Weights of a small GPT-style language model, trained from scratch on English Wikipedia: 39.2M parameters, untied embeddings.
MLP neurons of a small language model. Each row is named by its layer, matrix (gate and up: input weights) and neuron, and shows model dimensions 368-463. Each number is 128 + 32 x the weight over its row's rms, rounded and kept within 0 to 255. Numbers have three digits each. A neuron's up and down rows have the sign that makes its largest values positive.
Before each neuron's rows, "fires on" lists the tokens most often at its 100 highest values on Wikipedia text that the model never trained on.

fires on: "is", "if", "ie", "ol", "urs", "as"
L3.gate972:116171150129133153107088133137149115149131122178166118129109127159140151145123126130131070131092088094114135138122085140129116169087103133166141142170177134068183119099145129125235115170067142074142087097106220128112106146183113108158120132152128181081087161091068179087166097111079123119
L3.up972:081122104128127110143095126128114108091161095130083153123120165113123123165094146089126152124074103096128120158162143126157153186113128142137130085219133086099153187142127132159167118111185145128106117169134104063136120126127117119157110152176089103164125075120109106121117062102148127090

fires on: " were", "|", " |", " over", " against", " to"
L3.gate1303:155137179126147144129172158113164131132177112090096048141112135099128155100165121141094065077051141135135074106148125120155134129147181131180157088158153178145106118107192150157076175084107125118172085166176101110150125156182112119166134111105088184099112052152174106109152164085029088098
L3.up1303:129139125130132144149125099191108189094119146123153125104169161116108101117138120148093132131167118135118173135077119045111164162126160132118115124118128154122070107172196127152088143070091132118123177111160170130104085142194137105123069171185139080089186112122150161156157127156094114103

fires on: " |", ".", ";"
L3.gate90:190133175143134131172134102126097077067185097095102183141187103127190108073106128178131095115134078068108156131113077148172119152139191141129142143133047092117146156100142047118087103088123117132121086171168091156062128068197124076107176106137106167128103150165145141141124132138138144151
L3.up90:153135120144156131125151081177146141051105150144128156128121155091155144122120149105079174079081074114171101089135197092125092164167111198164144069140097137107153148121095177107133119122115173084082140149137158132107114136082191159169082133081114116107147162133094109118133136141132117130

fires on: "ly", " as", "ially", " only", " example", "ally"
L3.gate461:075149097100144132108106114104082101102125148184127143137149186142116126149119086115085123113115121117077163113148069141116154143152090147121146128089181157122072134170108117114162126115135133177072097069140132094165130154158142126096124134150103156129123115176107083102125152159178147138
L3.up461:119109112084163171099150126143158119067094122081129087109112145141122165187117133118144154144154140142173143051122137107126108170115128127111117114120114149100160155079094104127066136175122108154109112119087092122166118151185156119130109157136151082142135181155148130151171145128143140158

fires on: "ur", "ol", "r", "one", "a", "ee"
L3.gate1131:130124134144135130127173148121139103122128108131060111133077193098118152188126119077145054144093155121154165099126158137077111096130126179122112134097178150141131118079149143137082118128154126146079137137179083139175097170110110117165102104164149167173169141093110188058073124157136147107
L3.up1131:105120187153100104164201140126123103129118131168089126111128109130172111127094154073092176164213078096130154123109107119119169076079122167144101140141093085137203144151099083114160139081157115131092061166138113119097173130120150178143195142124130131104112124066173145143161159126201104117

fires on: " up", " out", " Up", "tt", " App", "App"
L3.gate1345:132176092140118160130127078115183111070191108167116073091150141139091151113133142181113151146102118136105175151115111073106100147130109174186136142076126099114142122165104087152123157101159113089126147163069106156141098158159135106128183230175152129109209116129123139126121103183102125116
L3.up1345:098074136152167174111145114082161127122117118092122104092146141094111106131033128182153226146086131190082142161183110105119123157161174153120136124130061045113176101130108121146082122115115119108141127149061131165135110181118139058142129155120146120102186070097107091165144096168114104117

fires on: " r", "ol", "1", "s", " Name", "os"
L3.gate283:173125104110116158050182150125163106102179098084091095114131053159152092181122102129157142136116127135122108125083123105151098175118102191117129101139070169162097130117121096161165068109108131119118125186182148161113169113102185109141129133113143146137162136075136106118149188104098106089
L3.up283:118137093116089035127127203110154151132122102169140130090177111123118086140203147123120161156146037104123111128139172081143152166110168161149113097093131116099120101166069144117100179162123108090129111133128144124093128134122184055116078110140096114131106206152099137105145146102108133131

fires on: "H", "\n", "he", "u", " first", "5"
L3.gate1599:132075185110110186112122125135179131071112117108129153131148115115093133148172123091180120129147079085072152112101112164136143154166125077179082131139116107181189093159117057150123055137186121142079106146115114125084096065151192110132143139157112135144112119132106158099183100130083163116
L3.up1599:143078187169129095084104130099125138070125130151131124107199159094127138211167096178136111179121151104112130161122099117130126093144124084175128161166132164159160107148129128154135046139170126136124134089158093139124118138100138098124134136151176130143174106146118186131172127082111100067

fires on: "at", " R", " Pat", " pat"
L3.gate1415:101126192146137098112065178182104133217123117078102177148139114145124107145086131144150144065163116104063093134153126064122141110122143064086156131149086099116035130114149114180133102128109192103093141124153123132124096139096155189138160146178093121159125114169097148139197118197112087161
L3.up1415:093122119136156136148158125156135172131125111096108175200174072187095173133120123147127115107147106077088055138140103089123146150117114071111096125148087093123065152119105145134114075178097148114172106166186136135103135121056143208133108148124128120168128120139103126100178147170136073179

fires on: " as", "l", " up", "ide", "le", "p"
L3.gate329:138134144142176164111118147168140058058082118123203105112107184151089115153120111140137112089088099102127131196117118146097188142149166094103145092111101115164105101080130120135154161167098150127098161121137107151146131126115196099157077138167141105091162169089102132072117136228099123110
L3.up329:114131082144182193126161139212097109080113152138087123168144154137110175137099110086112119079148090169130084125072153113116179110088116089112129132112077146139101102169193179095110103138118110163133148103145066099155148157219165155093100138110136108105059128119081077119121134145197151085

fires on: " |", "th", "ions", "|"
L3.gate1755:095131105111127142130166070141104104111109148113143096155090156129128088081108113116025109175123114140103076172155121105123128099136114092131135146194152117133148133149122132100122183108161095156126141086121190176106100112145185141134141112178131184096170130141180125150151149107145145120
L3.up1755:145105110119165100172144141226123120124080181155154153077151127074125153128077156114124125065093088124161129146058159089151083129057163141088112170166135201105110092124129091105146116167144136094117069160087188146173066152127164118120159212170129130113169117073145123175137092115132151106

fires on: ",", " of"
L3.gate935:145130129084133166117104130132136163127101124080099113162144090103178157116136038125133156135154135204094163146183126135116096103116117150125184114201168158193135168211100145085130091141090137128114109120141130138167150149110149205085139159135119139149113174133094166074176118113100211178
L3.up935:129136133117150146119109069128105128089047105162133111149159105116139133157133109116096151153130133098110138096144127113091151105140122128126147080188150135172105122161085120152096143160107099131101137131168179120164102118156146169144174138203135117121127178159148104136153113104116155159

fires on: "o", "c", "f", "my", "b"
L3.gate553:159154131118091149118087123130094148142173179118097195138123128122156104138147175115112055142168138073091092145105125053119167064161109143152103121097151147162134123167106161135083146160084075077124056159185115114123162127102095129143168120163127118100139111105094115130141134126120164136
L3.up553:118092189132128172126085099149155115121161156118118213181151094199098153146108078104117065133142138098134131090093109098063196086115050154074137107104146138082134139107133112100155141195116099085182130133118128136132168062166113135147116124160174131098124125113093120087164159162178143109

fires on: " of", "ent", "unc", "e"
L3.gate1908:078133087112141108112116105164047136086126159113148141169156135143164096168154112168136119111118094103075165102171134128123147113113183097121082161160189141150099126042093082156105098086127080099102115175082138086111163197135152117125129117123147123110105089136094080107094132114110202113
L3.up1908:133126112108132128170102159075161140165176158127154140124117142131093189118100095124169107136044133167194161164082156157175144144132150134115143151142134035139149156084122164082126108108225136104170092141094137107143065171120188086110134124161128136194038134111083113159115128174171098099

fires on: " |", " in", "',", ","
L3.gate180:139191173073183110110126102117127174146087135121135156173087055174147131125092087130123109148118137179107102102123114131148147164139100026165099108149151095133068118132130161137079087160130147141114131091125151097155093113121103131106161147113076128174110159105165137135109099171098126117
L3.up180:181173149076141136135123119143125140143077145144102166127146161105128075088088100086147099107140121177151121091084108123101136102117131091107124121020116076159099097145144121165172076118114126089104122125177186100128111133146155097127156175176120123165121146109196104167116115141146098148

fires on: "st", "le", "-", "ast", "l", "m"
L3.gate1196:134126167255165118117176151137099101124058117115190121100127129096108155158137170100096155154144173138128107145103129176158125090151165116147124114183073201177148127105134109089082142143112150165037114166173152138143118183058141165095149118149113130163121142123106102101107109138143132075
L3.up1196:097110152107100108150120156107118108052090210134166131192099144103095113140042158086114119169107207119133071157154128127126139121054196149057114167136122113203081162096184099099153083139123091084134105151135101082128135136152102163127120125135063168075108126187146089137092112086141123149

fires on: "u", "q", "i", "ğ", " Al", " al"
L3.gate750:096137110074155127215114162125103143139124118142101167117120127139166145077130126121148119131092130133167130150050092128117099121169155117090082080130156091185138141186140167195121084129098101153074199136067092110131135118146204116104129173152158149138096129086119129135091123063091132158
L3.up750:117165126120090134161200114163126103071129093115137125114120124056173121059147136118142132090124108169139108070088098137175103112107131153143099140139133074152127104086152118113107099174114146126074137149105095138132150116082207150135136150167136102131156070131151115128145110172134117129

fires on: " |", ";", "3", "7", "ale", "6"
L3.gate1701:111139183201071142143129142153165115144186111151143120058162133091121114130121141123109105148181100141146131100109133056150150165205171175152064107144169140108105084157108139156110127083121139099146125141138152157087171090153104072150131080131118107158147125100168166131107098119119204129
L3.up1701:166142089072126140112199146134144094105093101141090143145116149138118136098140148117085165130057172150174143140155152098134124167082111101150117131129102143144154128172195127166154159113110096174127166102124090093128148165139119147172139169124065149110122096166125173087119180113108079099

fires on: " I", "I", "al", "y", "ally", ","
L3.gate938:112109100109110129059208060126123153088158104092090134122117206128124097118095158099142131151137134139196150136042114090109098133113196159097117112166148113069111098131133078139167072122160130116107134090120118121203134118057168092117153110138110123140148132119062144181144090194174134150
L3.up938:054141122166074145124157087146133097165130085073139139104089144111124118086115140126065102166160096098118107098111127144065105089119138139120142138139120090075138122135137107171096101164100134180148134101211127120138092110183178180142138116131128135135083149076152144148146081071163165149

fires on: "1", " U"
L3.gate510:116136116127174209121143159128113119162114133097095131104009177103085067079145157180131182115100125120170156145115074125109127151126098098134110075130144123094140121155116115127071139135163102090145115153136137107120082114164144139178165104046140135119152125085152166065180119073177140101
L3.up510:151097096170094061116165182115116125113166139102146115083126112103129069130138129115104115147084132151071161096111141093126102187111161139131095070130166157081084138103090085076178158119104178179131116073149158160130154152122126095119154105131098124149108125125072094061144153099134165104

fires on: " were", ":", "″N", " attended", " from"
L3.gate1043:182172077056100119155131148181117164143120166145122124090076101151073127127108088075196163140122090198088114161109129157122123128112132104178123142157175177147166165078102188171128143083123181133177152140155108150155126158162154154185133183229102159137134153153162111091100099086056087188
L3.up1043:175123085047144117092154152165134141159127166182083143128114099148060124103073141073156127173112133166092137095092112139103123116108152141149088170145166152193149131108140142211133062076106100147160131179135157108164141153058026117136140100187120191111161135124082128095103104135115086096

fires on: " |", "\n", "|"
L3.gate1014:159075134153119137154098107119110075102186082147081114150112146139091121079140107151155088118074184175122166167092136062164186106154147193148166116110155130143163115131092098169114099121143074122145135107121152121080125107129150129135131126200091095117121072078191142133143136109123199115
L3.up1014:180150070118094130157120068106149163161149171147136191141144156144141154176140007121146178109146129120092129127137126112119110136090108141120182137135152149145078110098080162184110096110121137134129095178123068112121105122078121097108127117134140098125158157068055172113159146090110154084

fires on: "t", "al", "ar", "f", "b"
L3.gate375:134179100129151047095158123167129094167207148101108125118139112123168160105170199118155131080148141113166174111096167127154103108142140162098183097130173137092139107107143181192131085173127129143122122112198131110123106120173124127141107156118144109158153125109079138097138110103158118133
L3.up375:174128183173150150139122124167167139124110166127124119125131114136117137145158111133162168114119144166142140127093124093155146112069128190080121151147158053107174128152141112187141107149200096138187107142127148095134107169163169141165111146171140105106162112094105129168134166135175156115

fires on: " of", "h", " Hy", ".", "y"
L3.gate1096:143125116166126109133151080139130167150121178134139168147126119158104173132154125154097126152145070093141129146069082144175100163137157132192145106120134065131105122148108137164089139133104166151070070111180170084104102144083116165122139155074097113110125134097140108121158146132166150136
L3.up1096:059183103116126160081154152172115123169092180160174181132120112176159107081123061139127093143074139120154111075100086076158123093107127105072102088105153103112161118201158104133137167111112083175095070129140087144132106144099114106172094117119162097095072155078125188109128148103086172130

fires on: " a", " the", "″N", "ain", " from", ":"
L3.gate100:133167150117119101103159129114112122176126137130116106147095130135215116126108100138179130152121149117090156166161163109104094103115190109141110130118124122131092110150104140150140099078129139157137095118140137124129223142158142142121147140136149064075105155160130117112105135100100131104
L3.up100:131194180065126124097135178183127172124119129130124106117101101132141132145107151146130148205140119138078114144157154162127037098128143161085159161093077082191082107058090169163139130091163131141086109163049155134118209178131094173131124136130153125086139139081178111133057139138169145085

fires on: " of", "ish", ".", "esh", "ens"
L3.gate873:092096117130109104144084127156128111148091180113149176130140062111162202134096075067150097113118080195183177138103119122092112158140140107123140103186112050108112153131160127159111136113114122104162152129064146075177143138113085137082124103085191150174134136126118133141127176141136081126
L3.up873:126093136134150104098079169194152150119114148141162177130131149161094155101115032094124190064183167064149155146120104119182160122077126159157174133144116112107162120173124172185077135147110137105088143101146156092108148120105105097146102132148090124088088074104090121074083158102101117119

fires on: " |", "u", "ial", "ic", "se"
L3.gate1084:174138131113108113171105086124070148108105097117113091143103164103097166144134099074119144127153134161097121189130134129143146065090126209114096154085115089154153139136106153132125098134132123167087133173140068110141142116112184074118143083158139105116111154125127094118140167141125164142
L3.up1084:134111183144091131154086119098115161108126128132207096127122110175150086131147141125163135116159185069037104131071121093216128187076118144133124143132083098119154165156088123195196170107137146098120144123089098112174046136113139140116157109124128087071172083043148127116128159136140130114